From a checkpoint of a small transformer trained on Wikipedia: 14 layers.
MLP neurons of a small language model. Each row is named by its layer, matrix (up: input weights; down: output weights) and neuron, and shows model dimensions 16-111. Each number is 500 + 25 x the weight over its row's rms, rounded and kept within 0 to 999. Numbers have three digits each.
A block is one neuron, or neurons of one layer that tend to fire together. After each block is what it responds to, as a language model described it from the Wikipedia text at the highest values.

L3.up11:483486519552571522509515515504490501503533462508449510483515457430471459475464494464468509506503499486481490464505494454546491515530515495491472447489497517474502462532489499514525479495505518487466478500537507519516527525482538474462506482495531453488502487551506470504523530475468496527
L3.down11:507506514517511503512533506509492501522439502511473502549510549482447469501502509503493502520541500474464508535495487511517490494487509498498520471559508504498507524433495451476517486499506532462469485504457474444481523486508472472493494509497515506490500496501530515489517548532466485541
L3.up169:502457507517538481470516485473513468498563518477486497464547496509551565531523517470515504513504490545500524496496475461480492518504502487520529450489538496542518472507510503482545482475488534473488555567490517490507559553466506512451485495538525505475510504496503490507534496488487482508
L3.down169:510462512524507497464491501473517482527469499492488557530537517493513478494499480475519495468509496532489486499491483478511510552506471463458505523453535483458481473488502488514489477503527556550485514533492494518460532489479516478526505488499471474467518491483522522498481461523514512490
L3.up267:521486498516531492508493502480460507498521513462540486511502500492502457454460488518533500485489513482464478508545518519465503484551479497537466464538504523497513471491519507488472479491488516453489465528506509467497538461526507502477512502528522470485498486471489511512492430491482467492
L3.down267:511524457546453528476494492478530485519505527482504482498499550478532479475428496506514526500472485503523543476524557496538514499534501502521483479451498503504497475510512520502503511527475481541488480472539500557497502496483508524535522466532486461523522503470505496450525510499508472488
L3.up601:478480513486529531483535456524542464497520495517507472509526481476515494511534512472518506433500524484485512454503527519487501504511495510493452516469510502517503513506474510526490515493464471490514533496469495479486523492458517534454477522490508488518470494512486436500457491481509492480
L3.down601:485477504539510536494479519494498494487482505500488492461477497519511519548534524484508521476498536474470498471522536502486518533477500549508513503498521485518495552466498523467512510492493488501520468503465515428448513525517526482520526491517497471488487483456493496533522483534487485489
Past-tense word endings

L3.up378:536480464476523496492499525472502482485504537547529516500521479500462548515528508480475511484481524525472468460500482521458488482511484519497505545501482492547486503461517504511478465488473499469516510528497467501488466487470473520457500485467492518496437504505462463517483486440444484499
L3.down378:488475466525502488499503484519532468532507511485508518510509497510477515483543544468491571491538497516500466518499487466470490523473483513450485487475544494525498505548487541458500486491490483489447490469471484506538461497490489497497494500481509487466510493422421516544529531493459522493
L3.up401:501527487464524449567469525507492459473525517490477515537524525444512502522486514506449440486483508519478522516513518481481532524518498491482493504486512511474454499515497472462506488521509491504468510517498527480513494471497482517481476501514515485450483507524546472498499461469483532521
L3.down401:551472467543485494460525460458543514488468500523496497470466443554544502512515511467490515496491512447518494483483485492476506515476491506472498527554519483476508542497473470500492548486479542533530458495527471559503509501516517489526474473519505505513502494531519502495477517485529484474
L3.up487:493496461504508453499457488488511498536509500474515467498554521485485523484486545509436535538433474519453506524505443495471512473518485479509514492552484467498517461505493515472515560499509496478497520502544539515493507516498470483506472491492489472477529544491487500532527498529512518491
L3.down487:479499548475494538483535465467501525530488493479514524540439439523529473514516482477533461495502499499580483484512508513518492451469501537510508531468504506520461503504527494540479492504476493524496465529478487477500542493522549510510508453506550522496499489527500489467469517483476530483
L3.up793:477508514482533488470497487523494487542504507464507516486530489534485524518499474471522483531494500521478546526483491476486497526488509492510494576504493469475460523526466464498505511478468512527484511523508494524523513514548492490473540486544482497435476492506548458531500496461463520504
L3.down793:517488535476490496491478502514509519490482508528440560495470480513503483524504519539524492460490517469513492519506520481537494461543467502493543482508485462497492459533484518493490498487539495543517471467459497463496492432509492525527480502518461525495490543520499490460496559469519483494
Med- stems and subjects

L3.up118:471470483499487499534488518501487514546506501525496480503506491461505481489497493478521515477551512514458518522469477461540485498520522516499485499502480448494483433538487512498513490530465486442491469461512522494507494488519527492500496475512526532482464489521513479509515492479505509505
L3.down118:507496486520520536483547518532514504511500494527544526484502511514491484512454527509466506468488506499515519513502495472474511511496495497536494469510491501484496456508532470487455499517479528523572469499507504545548517480482496514505471517472456507477471543512517499479497565518549479463
L3.up558:484481495488494507496478508504549507486489506530457517484510506446509462469482497497491460513522507490485477489480465512515535529489510445502478524470536467492531467507502487543524497463485557515486509493502466485512507513478507449509461464514475487477498441521527524509513480480467456544
L3.down558:471514513471492513483505511471494529517475505515497493440500536464544505507479469460474520472521516524468473542442522515518494500461507500470527539499555519501511510508497472515479457519526455501509480488555484526504537483505497523487485502470493463532484515556501528500446474498508529464
L3.up633:509516492463536517468496505549507489490515470500529524530463533541529490503485495535474526467480539490460523501523494485459528504521521462484534504469472466515480496523485476514514517514508515490529513478497458480518515523534504483455480489550509479520480504535550514511479507501507514517
L3.down633:446510510486494509503495572504489501451477470477509484473551502502443484534520494485516493487514522478546483498502487481487454508490484508518501442475486517519493513498506494533484527508499504496505503478451482540550466453502491488524505532489535503496466490461497514490525501506556495524
L3.up891:481506517517480517498505480490492499485491470536499530542499460468506473521539510506489471524509483469517496464480493484504505485563490500493485518494518460535452503448464500550510540483508506495497493514520523487546499519508510523498468495538500506451528517574526452503495465496508494531
L3.down891:514462495494518467501527487547508520546523470486465485485467513488503453500525489469481484482543517510503486508505480455533469480462544531505504502493465481511508527500534457473487492546551465502474490462503533486527514478515490504483478471545480505513564502518518490545493445452490526495
Pre-verb modifiers and auxiliaries

L7.up411:511504538513472542490526499521511462514504465471485509525526457507476497512487511450478496501491506482550496495490548499506488490505507487500513482452519449484483509475522490542516526478498534516452504508497450504493485510535511496531534487512473485499479507557557468494500463491494503455
L7.down411:529490488482487543486509468523516497552467435500519519485532504548510482506501484469528477511515529506538486462507498508508507503466530531516526499473485477472506509508497486524491459461481472446499464493493525500491492505515486528487511504486508503464495462471547510509489503453523516534
Mid-word split fragments

L7.up666:525499509514461557502506460520505475511514468460509466548517481483500480506505498528522536482486507460470492498514513494477521522522545502515556514472464464476495471480479514516544483504515487480508517481498518487478488496488502532491498518516497472497451498529505501535496521487549493490
L7.down666:455478477485503466486452526488478522496531480485490501524522498492517475493492493522451472495543523462516494521484481517470545506499512506474509499537472523524472453500479451486487507510478490548526494511523534456537480506557509490466476529519469504530528486494542514513485490515508492501
Words just before verbs

L3.up125:471501498504453491503496496521527485516492501564493492485500486437489502476522456510489523526499520531481516521503501505536503501484484529476485534496490537513482508499515463478506514467547493508528525534525498545468487515464503498534491548535470452494476528500473491512526479533471486535
L3.down125:522509508521510502535497525530504470503495503517483477501496477533503504481520519508499518500510485476529522499504499538504496532484536515505459531484494513475513535507506486482534507521470497514485502515501460471485461493474462520532500498496518505524462500478524479502454477503517518435
L3.up377:514526501478510500518471507473507484515501443522472496483476516500463476518460475515505490488477479515499539511526537496512499468498502486509475488525550519518501479507512527519490533483505469454511498547507520534515533525478564536511462477505510473497482459494493458496526461491482511558
L3.down377:528539512496479480524522517530501513523478466467520485507498555534480486508499538499491464478495520489507526470531509543489514492484493506516507469480523515511521469509531499489519480532499474517560491510493496475491524525504503487470534501463507463504513506473510546500509531509505461482
L3.up743:476498517513485446504491509479504498507505518563457494482488447504541494496505506487543518507518523480458509505467452504511485547537516480496482476483470493532483499501513463481510519465474467452457532493499505463494490491468500545466515514534500435518473476490559523517507508551522496465
L3.down743:470546536498502472497512451476494504509535504483485531538479495525517503488457534495469569493500566516523507512463502530498512501485514470504547520515469464518483491544524481527511465555469450475506506534491537486478497531543456499503499480517498458501506440517504451499508496528463485492
L3.up775:510506485525505503529470520498548551455506496523485461439512484524475492520509509539525516458472474463558526520526540496507463570512517497539480469490540514497485519547496478459494503480516504478474485487496482502530498539500483479520494474469488535465546476517507480526463513478508552471
L3.down775:506506474516514524476455480519467455460431467457488533518495509513495475499470521483469486522522511551520504504494483509441499471531495532500493517501457503484462523519484459533499475523507514507480549500466504550459499490469490506496486506510502568530529478466489526463507526500478497488
Structural boundaries and word endings

L7.up86:506498507491531520507490467539447567494497491515511521457517474538478479477531538529456506496513538512494527513457488450504500509483549499471562511471512508493510448500512506484488517529509451494485483471480517482480503462533495520482476535515493501501503522486513474480495496486522511525
L7.down86:474459472505515455510440513513537506513504514484514537468535522503498481522526496555520520499504497489526483501515524495499473508498524545481476490481495494521485501529467472498496492563507475522517484506451478454520474460469501495487525522497476455498515506468499553524538440511489522499
Sentence-subject head nouns

L9.up264:462549512489449519483533484493516472472464513506553494494472493550509475507507460525502466504491490491496523464506513531544457495475503553464497498501486493499527520530469536510491553494479497497467443486495521512468514507493479483483475492481458490486474528532525483540486510500534479510
L9.down264:522469478479480480457537498448472473519498468469559531467528525495445501510494483489508488551517510520520483515482518515479550544516486523519480483516473519480495520566508527537495500517548524536487511540513550453486513451482498467498488528444477494551529484490524501511471539477468501479
L9.up321:535505509495509504510494534481554532475471540494498508489491497518515518515500479490503525497523473504470498504516523498509528484484525526468420507515502495514500513542492514515470496469526480452482517502469494505492485460516479524511483518547519512502487535470526487532487487504498512482
L9.down321:511515497472459499512520496467483512499515464481469478501523459499538488538505456535513530509459531481494489505484444522478511516489480482493512546482488492468457471513503501441528506520504531529489491490511465503532471539489482488470509496497508511504478510512476516500511490474461456513
L9.up495:466478483478499496487496478513531462474493486450507513499494481512493487521483477485481516477459480506499522494523538490500467482455524472481473540450463468531539528506457522463484525466469489499530512441486481501474498505442472532484501493519529508454500505475494518526548499517537506483
L9.down495:461523534495477501527501506461467492512489493516491536512490521497469492487519453496470507490492487501477480485516529506513490510532488525499501500490525542486507481527511507492491513507458541475477476489512508533541485508445468489469513478495476535541497486515508473553494507523514479543
L9.up769:462463506524484533478504460492468509507542503503504513521505484559496486497463503472502480497480469445500499441478504483508490516480504531444535447490477472536482481528492542517519512466501478449481487500499498516525516500423466470533509525501521527493496517477510482508524502497500501450
L9.down769:450510428514479486537540464418479468524472509520517510483512492517493486479477446488508477486498505509471518529550497497481528490451496491451487539541519507484524555523508527492471477455507518507509494487495512520477498518490479472464549474491493536509532495472475486501522495536489482473
Word-final pieces, heading closers

L7.up556:525482541535496543509483484476511501542482513497480460474461496468518495468512496494471478487467524478483493505417493536495469484521501519473510531516431490516545496441493533509510532455491518501459455511479470488479479509473534525534494505529490472451509477497497513559500502491513515498
L7.down556:512500450493486494481471499499485469507532505487504471532515478454527499539516486529511530466544519536507501477518484472494469476448502499464485491527519493478522502481482521464460531460483470480487464547493488510525468463503511501560487477526480509530472529523496479498441464541468487484
Line-final tokens

L9.up241:523503478508529524477512495509489485521489498499485481436542491510528496476481548460524497539462507502496478513492509530509489482468498533524499490509532504449470555471543484495509510466494522509491500532513484510512514554449498526522515521526523427501509518483518439489486527513515467536
L9.down241:518435508471474506481537541522475493528477508495534515493520514518549488492501499446517457514489483461486488495496475515454499514511500522507520494560546491415499530536498490471495485496498445513530493429514489529486465507526474497497521499482512531465476499510504510513521493496479514537
L9.up354:478510489515465523495501505531520495475490480520513482486506472488485523527504536490529533519494498510464537508473491517513482492559516498533489535505527495503476511539485487473472464481489487521490491530543517549537458526481475517471490520538465475480534477541544505533484449496521455466
L9.down354:485489486476502470457519501453494480489482513507475520542507475506521487521492538486513498495488512515506479441470554439543487496479518505471484469498530521474485476515508509524528488511475501463469484504453489479492489506456486490491507479518496508512438497507506498474498537507477510486
L9.up370:525490525533515519461479496505487560507506472488513514484493495490461469535490443524507525498468469511496536448461515500478528555532510526503488482511504552509486506512459491509530510481509509474502468478515517502504501524505482525523495455509506475462511466479485494496529511479508460508
L9.down370:521472523519486458551496522495493491495527482497501503486510529449502504537513529486507491494527532496526489468551484558487507472531545497494432524549482468480513479456514532488472509482511529502491503535458497516503478439533492502454513503450552484503550491495527504488483499515459539521
L9.up411:523522440518548502506481482498480502513513493469526493469494518490502481513520463452494471475491547510516495503475504488486483513552498492507473482535530522489469502499487467458500506485516486520487492515464475488484442531475484499493504529533554487459504471466522480490491495518531474516
L9.down411:513483469515462487482533504506538497515473455477512538464427489496477529520504533533508494516468503504514549484490521478536501499492505516483481487528552499474457489475494509468513460500493483530493511466532466555429450516517533562505512509513459529497495540460478466485457461538537505510
Passive past participles

L9.up74:494499490512482493464522469502542495480510487478442499520543485495452498556463512523464544464497516476449512476512475545506509506486472493533483537509473463540536475483491519476472497467476499490561481480541515474415485490524481512501473508500504510455508500432476502489455477529511507493
L9.down74:502483500491478559563481513474507496495495466498553513468493489499514475483517493500535501505531498516507522481497473513507459487476482507479538528497506497492485496494480508515493500495495494518507560521506457487537523500536513470508550474512512521482557475465523511495531443505457497495
L9.up237:507524482527486481497493487473504476486478500519460490493515497485471491491566458490476522492537467520464468525520463502486531515489519519477493517479540439513514505451505509489485532446531486529489530497526497490477495549538480516587522477553500446479506500482469512469533459503503486544
L9.down237:503512532488495498531492554521510510481493534458501508548527520501460508510485497492467492485560521529504538465487468491493508462466488438461478473505535521492482504496493510478489523492561530503508511479495520529521514545471513476481501517502495497517558550483541496490479465499523533475
L9.up555:477560486494538528477495520522498547510506480504450485513533507523480469506449542504495548482494479487486497471513485492486521494482540540480524467486514486470521480486478447514500492486518468517441472471496535529511489539539458485555520559498514505481519495507503516496465455514515503484
L9.down555:536517504527511487496498457474464504532507449490517475437519491515460517513512493482510520502419484513515512506498507511522471502515529517496512476515489513514506456473542464486479459472517517509516550537536491474500497541538451542521545509515462478487486488486489478516483491538499495498
L9.up618:516547501488494559489468497466503521496488492557481491488499489498467521531515488536536503507527513494494525469524499515471497511499501519461536467479496513459421479465438529535517531516542520485474473427518522527520458481510542507506493509504527490461541469462511510512542468516483488487
L9.down618:528523494478492440504512507526507494510485468455509526557504476521488509494455525472494492461498464508502481495523507527531487470504546518480530500486509540539496492498506488458520467533533538498461507516491508528548548569537505493489493525503535503507470540531495550518516463494442532483
Mid-word vowel fragments

L7.up11:504518489525493543508492515500506517473494496497501475459514493461545518507474486502528469528489502510459527478473484449505457466507497500499526476482525515528526513551502525509497516469539506462500509516473461504494489532441464554477486536534494458457482528513498525517492510470495482491
L7.down11:474485490493469455466474483509513496534526529525476564503524551507486529469513512455506462510510517475539516469492484487526484567508543495489443491553485480474491491524509450482496495497481527475496505488454517465468461489547509498495481480476481499525478454476485485502463508522560482448
Passive participle endings

L9.up279:521507470499492501492514533511489532501483506510463542512546487466517486453504482464465510513515497509489548488527456508468483534510496517521507499478515450478515491504500500526466502490464495515473497495496455481514448533419558484475468473514498524467520535488579532515494511521501493517
L9.down279:508534539447484512525511527452478494490503510489509508519513504480500465505533521493532500473524496536519505486498465474506490474499481510520497544513502498465513492478518492490516535555514531588449521537519519521528496481507485454502479522481511439531505520493507470463462512544480521490
L9.up312:466489484485544525496487494487508510498544534512511479488482513499508494499493536503512483470490473431479493526509524541519492517484553475568492484496485496454522477469447480462501493472537498491558507458483522530518505534530534510512498485515499486476531532491546497521513441501485488498
L9.down312:505504488486448485509463494482492475519535447535499529495568516514502493476539472511520450485515503505523483472487519511514494543544541471484524455500476526449486508485497491496470431509449535484480512513523565452502484463482531509447532510496505496528496435487468531493520537503523538524
L9.up780:491503490515500524552500524518503530469462495508524472492494525497500546515470496477487490466518514532475547528508504467491482466499560472479511500551487457471513485485514537522485451501486482433484494529508500500533487481461523517478505478485541520512528484534523479521516503506475477464
L9.down780:542480473497501499494520480475520536469553507497503515497494507521466519504472504485536483453506487501564489449494475502508535556498467494488501520501466498459503474504461500507450509458526539471507499515550471508493506484513528477529499478459502544518527517506563465473497506510466472517
L9.up850:519468498496487529538441512483480555494530452483469501510490483515511496524568535493495519470497473493510476522523525484477488542505558478506486501492503488485528472468494520507490501475504487490505468503501560549511488501471526525486474475550519487488464488481529518493521529490549501500
L9.down850:485501482494517516508526498471552511474489508463533522477491505507480484550522470506508482533496504537506480491481526562471519501531491493501465478535446493467508473499497500516479526501461491463536490502536503504484470498531520480480523523490482498486527521516511461517469506531540525521
Before a participle

L3.up142:422485485481516466475511528506483504489482481489525528460493515508498509485425504496516468501492479508463507516489488478536480523508500486540507468530526506510489489479523501492499514466507534489542518473493504497486521497476526488482481491516465496529474471483485471507459488493486536493
L3.down142:549525471491502469514510527499493527497490490492492540513507504492525489532498500509517482492511490483558487529464490516507487462498480491456521511500491454487477484474523495499472473538464489496531529493472500513524473540509482461506469481460526476471516508490488452506500462504491480518
L3.up572:477543508508494486473493459484508489482551502528473514517507478471558513511508502455512477484568480464479484492529523504483510531485509503487554537484492479566524504485543460473491534515546513481500478501486539519514526509487529505459498473476541467510417496527506522485504468534466526516
L3.down572:489463503523493523483503519477503544480492510477515490505540496497506475470479459498541486500534515500523428504431508502476461533512487480483494494526544522503458504510534504448526470496531495513495561473492545558517475472468507494462519548491528506527534540473473505465477508478544507544
L3.up625:469522478488532513505505497502476406502498506502494505502530467490471493476485487480494490493508534463516476513482499462517469475529552513503484512526495460522488498493507500502469529502464523448511509478513492506465489504459532485509482536526516520526457473483517475486405483519536516534
L3.down625:506481461489478479487553499526474498497516535513483503436528496489472515472500530507478526463560506517516529504431504528555523474477487530518501490494511442528500455480521498469493482504526506468514476517507488501514513501452547476508515540476476476492482515536535522493490547512532515452
L3.up676:509461528518495514526447522501529474477438496483508537527490479481501515497522471501501466518509469460507502529491519509496500515541494512456498534500488502541493473493422505513473498449500476487517487511517543508460488480506539480496530496509465479497503519511509507469506475510510490565
L3.down676:520481496509521499523510523478519530507521487483497469483513526510489524514478494508475511505507515538477474505476529454452497506487496483508561509498465489493498512504578503526530494522504499448480532519502507462512487498435450475513538523470497479473523508480485506506454460519476496526
Incomplete word-start fragments